Part of a small language model's weights.
Size: width 192, vocabulary 6318.
MLP neurons of a small language model. Each row is named by its layer, matrix (up: input weights) and neuron, and shows model dimensions 32-127. Each number is 128 + 24 x the weight over its row's rms, rounded and kept within 0 to 255. Numbers have three digits each.
Before each neuron's rows, "fires on" lists the tokens most often at its 100 highest values on Wikipedia text that the model never trained on.

fires on: "j", " |", " to", " for", "l", "w"
L3.up112:129140107158102135128148152096082122125138138123152106154117111129180101138125133145115092147098122147127127113118115140128196148154156125137130136082138111145083114137123123153105071171085142149167149129112130128140113107125099144084148140140148092165170138145131145122099174113101137086

fires on: " (", " ", ")", "5", "9"
L4.up203:155098149107094121156122172147116133121139079109123137112140117115128130153175164152129145130133155069120114178096118130164113112150107120179132141078117125091115136182117125139103136131120120129155175146088121127139133164132147098097128157090159074148148120146140131121136129124125121149

fires on: " signed", " played", " out", " under", " take"
L4.up16:130127122142144116122168161112108151131123144142179133119113112137134133102127169117165103179152171127096102141119110165122143167174138125126140072132152143172138135117112147131096138110096156151213136143113171119093132115115123111115154106098115121140116125138164102122152138129087118097

fires on: " a", "v", " r", "pl", "om", " mod"
L3.up190:099126126142185139132128117091081145102171098106112100109121108154126110174144133130120106104112150154121129093121110162161158107113115094167082060134154114117143124137134159177093126103058151140114138108174125116139154117108136170118124117113095163113118117099094119085093152093129145084

fires on: " d", " president", " President", " Charles"
L3.up346:143135135170158143103141162135131098146155149156139114115101130115102137094096114135131156132159129109170104135097149127114133135143132124144167112135135164159147140134138116119086109121133174142123146115117122102156137105172142091148096138114133081115137118132100139131109134093079090131

fires on: " such", ":", " both", " loc", " also"
L3.up340:129143115123117120133138164105162083148135064063141106099117125102142137100185106123145094149125155151094143132158146135157107117092157118116145100132158144122133135143121114129103103154095145171150126105138126130142098080160142112129121131153094134134201132135134096089121136137163130084

fires on: " d", " [", " played", " recorded", " composed"
L3.up456:101121156131120129102131130155151133182128129098141160144125128159101146107135090124151140152122166128120134184128125111139187134126129121158148150154125116125108094118117098132147135131140158140135141090140158119078188108179129112131158088142101122132085073151130107123133168174104113103

fires on: "oc", "ot", "–", "op", "Med", "im"
L3.up254:113205164141116161150111138115119143136170163128152154139157114125117113129076177173184074169156096126138130107081112163137093072142127125093125161150106116129111096131102143145134114112134136184158096157096117109111115092150115164166121121117098143119120088134119143151145060132145127134